From a checkpoint of a small transformer trained on Wikipedia.
Size: 16 layers, width 192, 3 heads of 64, MLP 512 SwiGLU, vocabulary 8192, 10.2M parameters.
Architecture: RMSNorm before each block, rotary positions, untied embeddings.
MLP neurons of a small language model. Each row is named by its layer, matrix (gate and up: input weights; down: output weights) and neuron, and shows model dimensions 80-143. Each number is 128 + 24 x the weight over its row's rms, rounded and kept within 0 to 255. A neuron's up and down rows have the sign that makes its largest values positive.
After each neuron's rows, "fires before" lists the tokens most often just after its 100 highest values on Wikipedia text that the model never trained on.

L4.gate161 [141  92  99 120 109 125 109 127 119 122  91 102 126 127  96 106 138 145 111  84 117 147 130 132 106 145 103 142 136 107 141  99 131 148 138 138 137 134 127 106 138 146 171 135 177 102 119 154 158 130 147 114 182 108  91 168 144 130 102  69 142 115 124 118]
L4.up161 [111 131 134 108 134 157 124 138 136 143 170 126 184 126 132 109 109 172 137 123 144 115 158 134 105 110 118 156  97 106 129 136 161 151 143 147 105 139 134 165 114 110 117 153 132 130 150 133 142 125  56  80 161 137 121 153 145 111  94 123 130 148  87 130]
L4.down161 [ 69 119 100 152 113 118  97   0 120 157 135 142 152 136 115 129 139 158 121 138 126 131 123 142  42 121 140 127 143 132 139 127 137 143  99 147 116 133 125 181 115 134 146 152 155 114 122 112 156 126 144 118 137 113 145 130 143 106  59 128 154 132  81 113]
fires before: "\n"

L9.gate385 [128 180 118 145 120 128 129 130  99 160  82 115 147 103 110  93 131 159 119 101 136 134 132 129 122 117 148 103 189 113 129 114  97 156 192 134  94 115 155 110 153 119 141 132 119 149 134 120  92  95 126 149 129 148 166 147 137 116 135 105  84  74 164  82]
L9.up385 [111 147 143 182 160 153  92 135 134 139 131 169 103  94 128  99 168 137 137 125 148 146  96 124  91 129 147 146 133  59 118  92 100 126 105 123 124 166 140  86 131 131 169  87 154 124 121 128 130  72 152 134 140 117 116 112 117 107 133 120  77 102 181 128]
L9.down385 [131 143 107 119 146  78 128  31 143 108  96 127 118 124 127 114 114 137 100 158 126  96 135 167 201 128  86 110 108 174 141 136 156 106 140 133 159  80 102 144 108 109  89 118 116 154 119 114 158 127 121 138 126 125 130 141 135 143 127 120 157 156 119 156]
fires before: " |", ",", ")"

L7.gate320 [128 102 110  79 127  83 113 152 128 127  96 110 129 131 175 149 108 153 133 106 142  67 108 144 116 144 138 152 115 109 117 131 119 131 138 132 169 120 109 140 158  95 102 109 141 171 144 128  86 106 129 122 131 148 180 194 121 169 155 145 141 140 178 126]
L7.up320 [176 135 158 141 168  90 154 157 136 146 153 133 153 147 173 119 158 137 167 120 135 102 117 136 111 111 201 106 155 105 103 138 137 111 115 135  99 118 138  98 160 152 137 119 141 153 171 115 144 142 135 183 104  99 131 118 137 146 156 143 123 159 147 141]
L7.down320 [101 142 145 134 149 128 135 144 105 115 128 132  90  99 136 140 123 126 105 114 116 130 115 161 187 108  83  97 129 134 100 125 121 131 140 123 137 129 114  92 110 121 134 146 149 142 120 174 137 148 159 105 118 106 139 123 142 123 181 134 149  79 128 112]
fires before: "==", " ==", " |", "|", " and", "|---|---|---|---|---|---|"

L3.gate482 [135  91 125 138 145 130  93 131 144 126 142 131 128 163 129 143 120  87 115  73 169 141 147 146  84 145 118  93 116 121 132 148 138 114 133  87 122 114 135 130 194 121  90  99 137 110 162 108 172 131 141 126 154 112 120 115 124 128 148 160 109 153 119 135]
L3.up482 [106 116 124 124 129 133 139 144  88 134  96 141 162 121 140 109 163  94  92 126 144 128  81 124 119 132 112 129 145 142 150 128  80 132 164 158 209 148 145 136 134 138 164 109 138 129 144 149 143 156 149 137 116 119 113 192 112  93  93 125 131 128  98 117]
L3.down482 [ 81 160 126 114 150 132 136 188 105 115 141 126 123 113 109 118 134 162 151  85 143 133  71 117 129 153 112 179 138 131 145 159 151 123 133 150 123 131  95 142 161  74 128 157 122 106 191 103 119 134 138 105 137  98 130 176 147 102  95 139 133  97  99 113]
fires before: "\n"

L8.gate125 [144 108 106 143  90 125  96 148 141 102 142 130 114 156 140 144 144 109 118 152 105 129 137 143 121 149  85 153 129 148 137 103 103 146 110 140 175 139  89 128 152 141 109 140 101 165 129 114 109 111 155 148 114 128  92 138 150 133 134 125  95  93 127  70]
L8.up125 [ 95 130 160 128 120 119  93 129 109 148 155 167  86 105 155 125 142 171 119 117 116 122 102 104 161 128 161 110 145 181 140 135 137 104 165 115 167 166 152 166 163 167 119 133  98 108 148 120 133 143  63 145 143 120 128 131 172  96 146 134 102 129 141 145]
L8.down125 [118 155 157 115 130 130 122  95 152 168 143 119 136  68 107  80 145 161 145  92 111 110  97 110 161 119 162 113 127 133 145 150 114  82 128 127 106 113 118 147 110 124 111 113 111 147 168 115 110 137 129 121 172 115 116  79 115 107 153  99 118 146 166 135]
fires before: "\n", "'", ")", ",", " and", " ("

L2.gate222 [116 163 100 115 129 149 113 124 141 108 106 121 145 145 112 159 124 120 134 118  89 156 145 139 124 124 131 152  97 127 125 108 145  85 153 117 100 135 130  91 129 149 125 161 142  96 102 139 126 111 129 101 140 114  77 146  73 119 105 116 147  94 106  94]
L2.up222 [107 162 150 103 104 160 109 141 175 129 129 149 118 127  83 145 127 145  74  91  98 148 125 137 111  84 148 125 143 153 113 139 145 110 141 126 110 120 128 118  99 163 139 151 116 118 102 174  89 129 123  99 126 155 121 113  70 149 136 127 142 117  92 107]
L2.down222 [ 96 114 120  96 137 115 112  73 123 135 122 129 144 196  94 122 111 153 107 120 129 116 157 164  78  52 129  94 152 151 126 110 131 118 134 123 137  93 146  93 162 148 135 169 134 121 119 131 128 125  95  78 125 145 125  78 126 144  81 102 113 133 124 115]
fires before: "9", "8", "2", " |", "0"

L2.gate184 [145 134 114 142 141 201 154 157 162 131 158 160 164 154 167 153 133 167 126 183  99 111 160 158 133 139 136 211 154 115  98 106 122 143 145 134 124 111 159 120 110 130 115 172 102 127 118 122 122 120 116 120 148 126 141 110 123  75 117 130 113 126 176 119]
L2.up184 [170 106 131 128 157 122 135 137 158 128 132 135 126 102 132 121 182 138 123 142  90 119 132 132 120 135 107 143  78  94 124 159 120 133 108 151 116 112 149 108 141 126 140 151 177 116 138 137 165 139 155 126 122 128 162 171 146 145 126 102 116  71 117 102]
L2.down184 [133 101 138 101 115 153 141 115 160 142 148 162 158 135 149  94 105 135 124 173 109 155 106 137 206 142  94 171 151  99 158 102  97 141  80 138 109 122 134 143 118 110 146 162 119 137  89 180 129 113 144 106 141 103 150 149 149 109 107 164 105 134 156 115]
fires before: " "

L7.gate344 [111 112  98 141  86 143  97 132 142  89 109 115 104 110 148  80 165 158 140 169 169 116  94 136 117 147 122 131 126 139 136 105 129 118  79 116 107 165 100 141 129  95 151 160 161 133 144 132 147  73 100 103 157 107 111 156 127 159 123 147 122 138 135 106]
L7.up344 [147 140  74 151 119 150 100 141 155  87 119 145 121 104 129 131 130 124 162 127 120 147  99  99 145 157  74 131 116 156 131  92 105 128 121 108  85 171 126 134 125  81 121 114 141 101 117 148 165 132 134 121 127 160 100 165 123 153 156 146 168 116 128 118]
L7.down344 [140  98 135 127 101 156 120  81 100 112 113 122 183 122 117  92 148 149 150 121 163 118  86 170 141 159 104 129 108 122  99 118  77 120  99  75 115 130 118 178 147  99 119 145 122  72  89 174 144 150 135  90 178 118 145 124 150 135 110 136  64 137 122 150]
fires before: " "

L4.gate249 [137 111 123 143 126 123 107 125 103 133 119 170 135 113 130 130 116 162 146  86 134 105 150 137 110 158 136 167 128 134 144 145 156 102 147 102 143 161 167 119 119 137 122 130 157 118 111 109 147 120 115  86 159  81 124 130 134 122 146  85 130 117  98 133]
L4.up249 [121 115 153 105 108 107 100 119 145 134 141 164 165  86  97 118 115 113 143 122 171 157 132 135  99 173  89 177 122 118 142  92 113 156 174 135 143 105 126 122 131 153 135 115 114  90 121 143 142 145 168 103 102 115 173 136 143 131  95 113 112 121 130 130]
L4.down249 [131 133 170 122 131 126  97   0 117 146 152 155 159  83 155 122 150 126 119 167 116 127 122 114  63 138 129 140  88 113 123 149 131 123 118 119  92 101 106 166 153 118 123 171 157 110 132 173 143 152 120 135 150  87 140 137 116  65  97 137 147 123 144 103]
fires before: "\n", " He", " His", " The", " In"

L4.gate215 [101 108 146 141 186 165 131 145 108 129 118 148  78 139 160 114  81 172 183  96 130 113 170 128 100 132 148 146 158 142 127 126 122 121 144 124 153 122 103 107 183 158 134 136 122 141 147 123 150 123 145 141 160  78 114 134 119 173 152 177  96 154 123  98]
L4.up215 [ 99  88 121 139 124 160 127 129 164 118 155 136 127  71 166  82 135 196  99 152 116 134 168 145 148 151 130 141 163  76 111 107 148 132 125  98 105 150 151 112 112  89 123 122 119 101 111 168 112 129 125 131 143  90 130 113 109 135 122 141  87 138 103 108]
L4.down215 [ 93 124 146  72 129 110 164  68 133 121 137 114 102 144 122 123 126 135  90 109 115 119 173 135  90  90 174 148 107 124 118 151 141 171 140 168 136 144 180 111 140 125 149 117 117 105 113 100 153 127 126  94 101 140 119 156 145  94 102 137 117 121 117 115]
fires before: "2", "1", "0", "9", "8"

L2.gate340 [136 133  96 160  93 101  85 147 129 171 102 131 137 145 176 120 183 154 148 132  78 114 142 186 100 155 123 133 112 105 149 128 141 171 108 120 121 116 124  95 152 114 105 173 139 124 150 141 163 106 133 156 142 106 127 102 127 110 131 135 112 133 129 123]
L2.up340 [127 147 136 140 132 129  84 157 144 141 167 133 133 133 167 144 182 160 145 136 131 122 131 157 104 133 125 120 173  88 141 134 151 155 115 140 111 132 152 141 134 111 153 159 164 151 151 121 141 154 126 160 102 116 150 110 110 133 151 115  92 122 121 144]
L2.down340 [136 122  93 169 131 143 154  64 137 126 108 148 139  88 148  82 148 146 115 172 162 136  82 122 150 132 101 131 145 112 154 138  84 121 101 103  90  93 169 161  89 125  92 123 128 107  89 147 107 109 175  99 151 112 127 120 139 100 118 154 104 164 129 138]
fires before: " "

L11.gate96 [106 113 131 106 146 121 130 117 114 135 129 137 159  84 116  99 114  91 142 124  53 139 113 160 133 135 141 184 123 117 128 113 125 116 106 128 127 121 109 108 156 119 139 172 175 133 126 124 136  88 148  71 137 120 136 120  56 132 113 128  86  97  78  83]
L11.up96 [123 175  93 130 150 128 137  66 168 115 151 129 122 145 154 110 101 115 125 128 134 126 110 170 138 110 167 135 141 191 169 110 118 136  87 149 118 161 160 129 183 174 110 108 173 139 172 115 120 129 171 132 109 130 115  88 122  93 118 123 136 113 112 132]
L11.down96 [151 153 112 141 146 115 117 255 136 109 131 132 106 130 142  99 125 137 129 133 173 115 139 124 173 105 124  87 122 144 113 114 122 130 127 108 147 138 140 157 122 123 100 121 125 151 140 129 178 128 140 166 102 142 143 114 139 123 170 139  97 101 121 161]
fires before: "\n", "2", "4"

L2.gate183 [135 142 178 121 156 108  99 128 133 116 163 102 120 130 139 103 107 121 129  97 135 150 159 155 103 119  83 111 151 123 144 125 171 127 150 121 127 136 170 129 134 138 167 138 145 141 132 100 135 161 173 121  86 114 107 115 135 144 176 136 124 146  77 136]
L2.up183 [ 74  91 109 144 127 113  94 139 130 166 160 116 178 147 127  96 124  96 133 158 114  98 120 147 131 132 122 116  97 176 102 141 154 111 121  88 155 115 120 112 124 108 133 137 118 112 124 124  91  84 141 124 126 123 128 146 100 111 114 102 100 161 151 137]
L2.down183 [168 128  95 159 124 122 121 248 160 163 121  91 125 131 131  79 124 103 123 115 130 149 127 132 199  86 166 152 161 115 113 131  99 103 148 124 137 107 140 197 144 148 115 113 138 120 147 138 120  98 154 158 148 109 165 134 128 131 136 132 165 138 156 139]
fires before: "\n"

L4.gate290 [132 155 107 150  94 120 120 135 146 137 131 146 155 106 108 123 163 156 140 137 119 124 127 161 107 137  92 128 154 130 108 135 120 122 126 133 126 169 135 109  85  91 125 165 135 154 130  98 145 122 168 125 127 177 133 108 141 121 111 118 102  96 125  88]
L4.up290 [152 121 117 159  99 180 106 147 164 110 140 127 124 129 187  73 113 128 152 142 127 155 105 140 127 119 117  83 142  97 102 116  98 144  97 170 105 109 118 115 105 109 110 126 112 142 186 173 112 132 132 143 135 113 149  94 143 121  99 121 139 146 172 131]
L4.down290 [125  96 125 146 124 121  99 158 142 131 130 172 120 100 178  99 129 145 142 104 115 122  96 128 132 159 117 152 149  91 132 152 140 159  74 136 105 114 141 169 131 110 100 161 106 119 112 168 144 156 188 147 178 141 129  41 113 101  97 156 140 180 137 156]
fires before: " "

L2.gate388 [128 164 123 153 105 124 108 149 181  92 101 118 112 123 118  96 127 108 140 132  82 137 117 118 141 129  90 135 136 132  97  59 124 182 139 122 145 106 136  91 116 122 149 165 142 124 118 123 149 151  93 100 114 121 134 123  95 173 120 126 130 104 175  86]
L2.up388 [101 161 130 144 133 141 123 117 150 106 106 128 125 114 128  77 130  62 157 122  99 176 110 136 132 137  90 134 141 134 112  89 141 191 147 110 154 120 149  86  80 119 149 143 158  99 121 114 125 166  69 108 132 149 133 122 123 168 104 133 123 110 181  99]
L2.down388 [110 112 127 103 129 112 113   0 125 123 101 124 128 126 109 114  96 130 147  96 117 157 131 135  59 127  94  87 147 130 137 106  96 120 118 115  91 110 134 131 131 150 128 150 130 122  97 150 119  87 115  92 123 115 154 120 117 117 101 157 102 126 147 141]
fires before: "9", "8", "7", "1", "5", "0"

L4.gate438 [131 106  78 159 128 142  82 149 193 138 112 123 137 115 147 141 157 112 158 110 132 138 108 109  97 140 144 123 141 152  76 135 142 149 179 132 133 112  99  98 147 162 143 121 136 184 138 130 153 138 115 127 138  48 127 149 118 159 104 140 128 136 111 101]
L4.up438 [146  68  99 178 122 195  96 133 139 106 153 141 138 131 142 117 160 132 117 128  94 157 120 141 143 134 173 124 116  96 129 114 174 118 143 117 115 141 124 119 123 114 114 121 156 162 137 157 113 166 131 166 111 146 157 102 108 162 123 106 124 114 122 126]
L4.down438 [140 111 108 125 156 141 112  12 136 139 119 121 160 107 165 104 169 160 127 137 115 150 121 127 162 123 133 164 115 139 130 141 123 145 135 167 125 124 119 154 125 136 106 110 110 122 166  97 152 124 104 131 112 103 148 118 114 104 137  76 100 103 143 117]
fires before: " ", " in", " on"

L11.gate98 [128 146 112 124 148  95 113 163 125 172 114 158 138 146 148 160  88 102 148 132  76 161 134 132 108 166 147 128 124 131 115 145 141 127 143  93 155 139 122 123 135 141 128 129 155 116 112 159 136 156 108 118 142 107 134 158 167 145 114 148 110 132 135 119]
L11.up98 [171 105 155 104 125 133  94 149 151 134 100 139 193  88 129  91 146 133 176 119 113 126  90 141 113 149 132 182 141 125 130 135 145  82 154  99 160 140 132 137 113 132 130 144 108 130 131 137 141 124 105 130 158 124 126 158 146 108 112 154 125 136 120 146]
L11.down98 [123 111 126 102 152 105 149 118 104 148 124 107 125 157  93 129 145 176 146 119 113 158 109  99  85 138 144  97 113 152 114 123  86 121 112  92 117 134 162 114 141 114 171 102 148 147 139  99 129 175 136 131 149 119 146 137 106 114  90 133 135  86 158 133]
fires before: "-", "\n", "|"

L3.gate18 [159 149 118 118 138 131 118 152 120 142 115 145 141 126 133 108  92 130  96 107 151 131 129 153 120 108 122 136 134 108  84 134 103  51 146 131 124 101 186  93  99 180 138  70 150 146  87 107 173 149 125 106 128 137 122 151 147 125 146 135 111 113 139 118]
L3.up18 [115 151 124 121 117 145 140 140 146  91  90 169 139  87 151  81 100 122 141 149 102 109 120 103 158 142 174 142 161  78  97 177 120 135 132  98  97 133 174 133 111 121 139 111 130 154  99 127 122 118 149 110 147 177 125 169 112 130 119 136 127 156 136 101]
L3.down18 [155 114 100 115 131 129 117  42 155 136 143 114 120 115 134 148 124 146  92 107 108 115 127  92 122 113 158 127 133 139 132 154 132 117 116 156 112  95 172 171 128 125 146 106  85  93  91  86 143 178 103 139 150 119 121  91 151 152 101  94  76 111 127 161]
fires before: " |", "\n", " –", ";", "1", "0"

L2.gate315 [152 106 126 141 119 119 122 163 126 169 101 146 118 144 158 119 106 110 105 143 134 116 140 150  99 141 155 111 124 153 133 136 138  91 116  77 123 164 157 108  96 152 120 180 119 127 152 100 145  70 122 121 148 120 139 134 108 106 139 111 128 133 125 137]
L2.up315 [130 103 164 151  99 112  81 137 155 187  70 154 130 141 150 119 117 105 104 129 161 151 142 151  98 131 142 105 109 156 164 152 158 110  95 106 140 142 145 106 125 141 108 163 112 121 159 135 109  84 129 149 151 139 122 132 113 107  97 133 133 151 110 150]
L2.down315 [102 116 148 100  82  88 118   0  98 122 116 118 158 157 131 157 123 142 132 134 127 135 110 144  27 145 139 138  82 143 145 141 153 103 140 103 159 103 129 184 145 151 143 123  95 106 146 138 103 137 145 135 154 120 125 123 181 104  62 113  93 143 134 159]
fires before: "\n"

L4.gate258 [125  98  79  75 121 126 100 125 109 113 137 121 128 122 142 121 160 121 160  99 158 122 134 136 107 131 144 120  85 104 140 112 129 160 127  58 163  93 122 117  90 118 144 126 160 139 118 119 132 117 145 102 179 139 182 145 126 132 133 114 125 140 145  84]
L4.up258 [ 89 118 164 155 121 152 114 146 140  83 137 115 131 115 155 120 144 116 131 142 141 154 160 118 145 142 148 123 114 154 141 166 145 146 124 119 127 114 145 138  82 159 114 108 129 129  83 129 115  95 139  84 123 121 139 119 144 115 130 119  95 164 131 134]
L4.down258 [ 96 125 132 122 150 155 107 126 147 155 159 135 112  93 180 101 146 141 146 108 139 144 128 150 154 141  98 138 131  82 158  70 149 148 123  93 156 164 138 154 123 110 125 116 156 111 104 124 168 155 130 155 135 131 168 122 137 146  95 177 120 153 118 118]
fires before: "\n", "unte", ".", "in", "vo"

L2.gate113 [111 132 124 137 120  99  87 159 158  80 138 156  97 117 172 191 129 149 143 109 123 119 148 113 103 143 157 127 120 101 147  96 150 119 102 113  85 141 139 131 148  98 115 159 142 131 112 136 157 125 137 101 102 145 159 110 121 163 151  91 138 124 128 151]
L2.up113 [189 112 159 102 154 145 116 146 106 170 151 133 132 157 188  84 109 123 139 152 155 135 178 135 123 123 159 128 120 123  85 162 125 117 136 145 154 134 150 123 156  92 103 102 117 113 151 134 123 106 122 175 162 130 118 134 103 124 103  89 135 166 191  89]
L2.down113 [163 106 157 125 131 140 147 130 134 145 148  99  75 145 153  88 129 131 111 116 133 131 152 131  44 139 130 131 108 138  85 151 112 148  85 132 127  88 127  95 126 135 116 148 126 139 160 133 145 103 142 124 131 104 137 208 116 133 130 127 157 134 168  75]
fires before: "-", "=", "\n", "Career"

L2.gate128 [137 111 117 142 123 165 101 144 158 111 126 123 126 119 153 131 190 153 149 140 101 143 136 112 134 147 145 116 133 117 118 114 190 150 113 105  68  91 129 130 135  83 125 133 138 148 138 141 147 137 146 159 117  91 140  67 142 133 138 125 129 122 159 146]
L2.up128 [148 111 117 182 135 114 111 149 114 111 124 146 155 149 179 112 156 148 130 147 119 149 127 123 120 126 164 115 172 115 144 132 151 126  99 101 110 122  88 132 157  92 126 177 144 102 121 132 128 108 121 153 152  60 157  85 144 113 148 138 112 119 158 153]
L2.down128 [104 149  77 127 111 139 160   0 134 134 130 113 126 108 121 120 137 112 117 188 144 158 106 144 173 110  88  95 154 118 101  99 100 154  94 132 105 144 136 101 106  93 143 136 132 111 119 156 148 101 146 146 125 111 107 127 154 114 109 149 137 127 143 132]
fires before: " "

L11.gate260 [117 119  99 138  89  95 113 137 109 181 164 123 151 109 157 124 112 122 106 134 134 123 134 116 102 122 125 107 147 133  85 119 135 136 150 142 121 121 119 170  79 119 155 152 140 136 124 143 173 144 166 125 134 144 103 163 161 121 126 145 145 123 119  70]
L11.up260 [138 144 123 181 169 153 109 110 157  98 103 137 121 122 148 142 156 102 139  75 117 143 130 135 107 142 131 103 142 161 159 135 147 141  91 158  86 174 161 111 144 148 138 107 149 107 116 158 122 134 137 113 119 118 137 133 125  77 112 149 137  98 123 144]
L11.down260 [161 113 123 156 154 105 133 183 107 131 141 123 130 155 123 137 124 207 150 136 137 103 176 132 125 136 137 101 117 121 159 164 103 106 134 137 107 143 139 111 167 131 121 171 134 118 117  58 119 140  96 139 138 108 134 159 150 148  99 132 130 140 142 124]
fires before: "\n"

L7.gate15 [146 129 118 106 128  99 117 170 154 123 151 144 123 126 153 115 140 129  99 138 117 111 139 131 114 129 146 148 109 112 108  96 102 135 165 161 113 150 122 104  94 117 126 104 132 135 129  88 143 123 113 158 115 159 180 168 117 151 131 122 173 158 146  99]
L7.up15 [133 104 138 141 113 109 160 102 147 169 156 101 159 135 115 130  75 111 100 136 106 177  83 164 101 107 123 169 130 164 132 110  86 105 173 120  84 150 104 127 104 137 154 121 146 104 190 175 140 120 120 147 128  85 164 127 184 119 146 106 145 142 111 134]
L7.down15 [137 180 136 104 149 120 137  56 129 137 124 109 108 119 154 126 114 142  83  97 133 115 119 120 137  92 138 129 172 144 148 148 147 109 133 123  99  93  93 130 117 180 155 117 117 118 160 188 123 105  90 150 161 141 151 157 136 146 107 130 108 168 136 142]
fires before: " |", ";", "|"

L8.gate34 [152 140 138 146 127 117 121 151 139  84 122 121 107 143 164 111  85 118  98 126 109 164 149 168  69 131 144 159 101 138 136 110  94 138 140 123 180 124 158 112 148 153  98 138 149 142 112  76 136 121 127 121 142 117 167 139 100 121 136 120 121 107 161 120]
L8.up34 [139 143 131 124 139 101 110 153  96 154 134  97 116  77 117  69 162 110 128 104 178 145 141 118 103 129 160 137 129 133 170 121 169  89 111 131 134 113 102 121 160 151 110 132  99 141 151 134 115 115 113 144  98 142 101 125 134 160  91 148 110 153 122 115]
L8.down34 [142 104 141 138 178  89 118 101 175 125 117 116  94 112 102 114 149 153 155 129 148 146 127 123 124 121 115 121 157 102 126 164  99 148 109 132 149 144 121 103 101 171  91 134 102 138  99 135 124 128 120 140  67  87  70  81 121 133 117  92 109 168 131 102]
fires before: "\n", "==", " ==", " and"

L7.gate469 [145 130 132 128 103  59 155 169 146 125 146 197 134 150 137 163 130 150 115 126 134 100 127 159 110 120 143 178 149 154  87 147 148 120 158 149  89 141 118 114 126 135 138 135 109 142 130 155 100 126 139 112  95 127 145 147 133 124 143 186 117 113  86  82]
L7.up469 [158 115 112  95 134 138 143 163 129 144 101 124 118 127 162 155 111 146 162 143 101 122 138 132 106 127 162 117 125 129 122 130 165 126 128 121  98 145 109 126 133 147 164 114 124 156 156 120 160 144 132 124 124  76 181 173 124  92 153 160 102 125 156 161]
L7.down469 [117 166 142 101 135  63 177 116 147 117 110 137 136 120 158 154  95 150 134 127 120 108 130 175 100 156 115 155 132 174 150 153 145 120 134 133 174 113 122 115 139 166 132 151 125 157 143 137 165 146 105 202 114 118 137 123 131 149 132 162 126 119 126 112]
fires before: "|", "|---|---|---|---", "2", "|---|---|---|---|---|---|"

L9.gate374 [152 149 143 133  93 131 123 151 134 151 151 109 100 145 169 141 117 149 119 131  82 152 112 146  87 142 160 101  99  99 153 156 133 103 131  86 157 150 118  84  86 124 133 118 112 150 123 121  96 152 140 149 154 116 149 151 120 173 135 115  93 114 169 100]
L9.up374 [105 137 171 113 108 162 120 132 125 117  94 148  87 144 148  80 127 121 179 165 124 145 102 168  97 102 158 112 127 157 112 117 117 162 148 141 104 129 170 125 131 152 142 124 128 145 117 114  81  98 158 124 158 110 124 158 120  80 133 127 100 151 184  82]
L9.down374 [137 117 123 125 126 133 117   0 114 139 170 104 140 132 135 138  92 116 104 136 150 178 148 107 157 100 116 134 127  99 133 103 158 127 119 119 146  87 129 175 133 106  82  88  95 139 147  71 119 118 120 148 114 129 121  99 153  93 138 113 123 151 106 148]
fires before: " |", ";", "\n", ".", "==", ","

L3.gate58 [124 111 155 111 137 123 120 182 112 137 150 140 137 154 133 113 120 121 130  77 147 155 166 122 115 163 108 125  78 132 122 131 174 121  91 147  93 157  99  90 155 108 145 120 145 138  99  66 101 106 105 118 118 105 136 162 156 144 121 139 119 151  85 114]
L3.up58 [119  91 122 136 103 122 123 122 107 166 146 103 124 117 153 144 125 109  64  88 164 136 168 122 125 114 125 124 133 107 108 143 103 119 132 112 150 147 150 140 141 125 164  94 129 129 136 125 143 131 131 184 104 122 100 137 142 132 124 144 142 120 117 150]
L3.down58 [124 100 121 122  95  91 140 150 132 150 136 137 163 131 133 129 132 140 126 131 167 118 152 128 135 157 132 135 152 118 155 132 127 105 103 105 110 171 120 139 158 125 124  89 135 169 117 104 142 154 116 122 146 127 152 163 156  99 119 115 110 139 128 113]
fires before: "\n", "American"

L4.gate17 [123 109 140 152 147 109 115 166  99  98 121 144 126  95 157 100 119 126 159 108 127 141 164  67 125 118 150 118 149 113 140 129 153 139 142 147 100 156 161 148  89 142 154 142 162 142 128 146 168 136 127 129 175  77 124 156 114 162 163  59 108 112 141 144]
L4.up17 [155 126 158 164 119 147 134 121  94 156 105 181 153 141 137 140 132 150 133 103  91  85 187 140 130 121 135 123 116 152 138 161 128 120 124 150 149 169 124 132 135 173 129 124 148 109 145  92 100 101 148 145 134 103  93 171 148 118 116 151 114 104 124 112]
L4.down17 [147 133 140 118 133 101 137  69 133 134 153 120  82  88 102 118 138 112 125 131 117 109 133 152  95 124 134 166 109 110  90 144 140 117  87 132 117 110 114 137 184  80 125 137  93 172 142 156 139 147 129 126  84 163 168 106 148 105 103  97 146 133  86 170]
fires before: "\n", "s", " |"

L11.gate14 [144 145  90 102 124  86 135 151 141 129 136  75 138 131  95 124  99 148 100 107 115  98  75  98 100 138  91 123 124 106 105  94 123 111 165 143 169 158 131 106 105 121 159 118 131 160  85 118 108  94 135 131 126 153  94 145  68 168 119 140 123  96  85 105]
L11.up14 [163 148 145 137 172 114  79 122 135 150  67 103  90 117 149  91 137 183 121  98 112 151 123 118 127 122 123  95 120 115 164 164 122  90 133  96 128 112 130 113 105 142 107 106 134 144 139 167 127 140 102 175  86 125 121 110 151 152 120 124 122 121 110 121]
L11.down14 [132 137 164 111 139 171  91  71 156 131 136 152 109 132 135 119 187 120 115  97 136 133 126 106 112 120 150  80 107 147 156 123 104 112 133 135 147 150 130 141 118 144 134 153 118  90 155 120  95 153 130 164 146 137 133 123 128 162  94 113  95 126 190 130]
fires before: "==", " ==", " and", "=", "\n"

L2.gate217 [132 123 141 149 150 101 138 144 112 150 131 132 131 150 130 108 132 153 110 168 135 171 152 135 126 149  95 152 138 170 108 158 164 134 125 126 129 110 125 154 143 174 126 154 152 126 163 122 149 114 179  80 151 129 188 170 128 100 136 134 112 115 141  69]
L2.up217 [122 122 120 130 118 147 118 155 153 155 128 129 124 147 153 125 141 126  73  97 113  89 111 123 110 106 165 114 157 147 158 113 109  95 130 101 144 124 143  88 140 115 119 117 141 148 111 128 154  99 102 172 142 111 115 130 136 135 156 124 122 152 132 164]
L2.down217 [132  83 128 163 136  74 164 221 104 126 120  95 123 136 157 158 139 141 112 116 112  98 116 156  68 123 146 108 117  96 165 131 177 150 122 116 142 118 125 164 118 126  98 154 136  96 126 111 210 131 116 148 168 114 135 141 121 118 126  93 138 133 123 105]
fires before: "\n"

L8.gate52 [131 112 144  83 109 156 122 148 111 133 126 134 130  85 114 136 152 152 165 154 160 100 154 128 151 148 134 155 166 149 112  94 142 134 149 151 114  91 131 127 104 112 125 105 125 120 112  81 152  83 109 123 132 145 110 180 120 129 171 107 146 164 110 120]
L8.up52 [ 92 127  85 118 165 135 179 131 136 145  84 147  92 123 128 108 156 182 138 132 131  74 127 138 137 151 114 139 146  98  71 100 152 135  97 138 135 114 128 133 118 153 138 127  95 115 156 130 165  94 155  80 107  92 114 115 120 124 201 104 148 139 130 134]
L8.down52 [143 119 139 129 119  91 152  24 128 149  83 107 142 125 138  98 101 118 121 124 104 162 169 127 230 154 135 131 101 114  93 145 140 137 144 129 153  98 159 188 136 151 154 130 141 114 135 132 183 142 130 140 134 110 134  68 122 150 126 136 136 110 125 117]
fires before: " ", "\n", " |"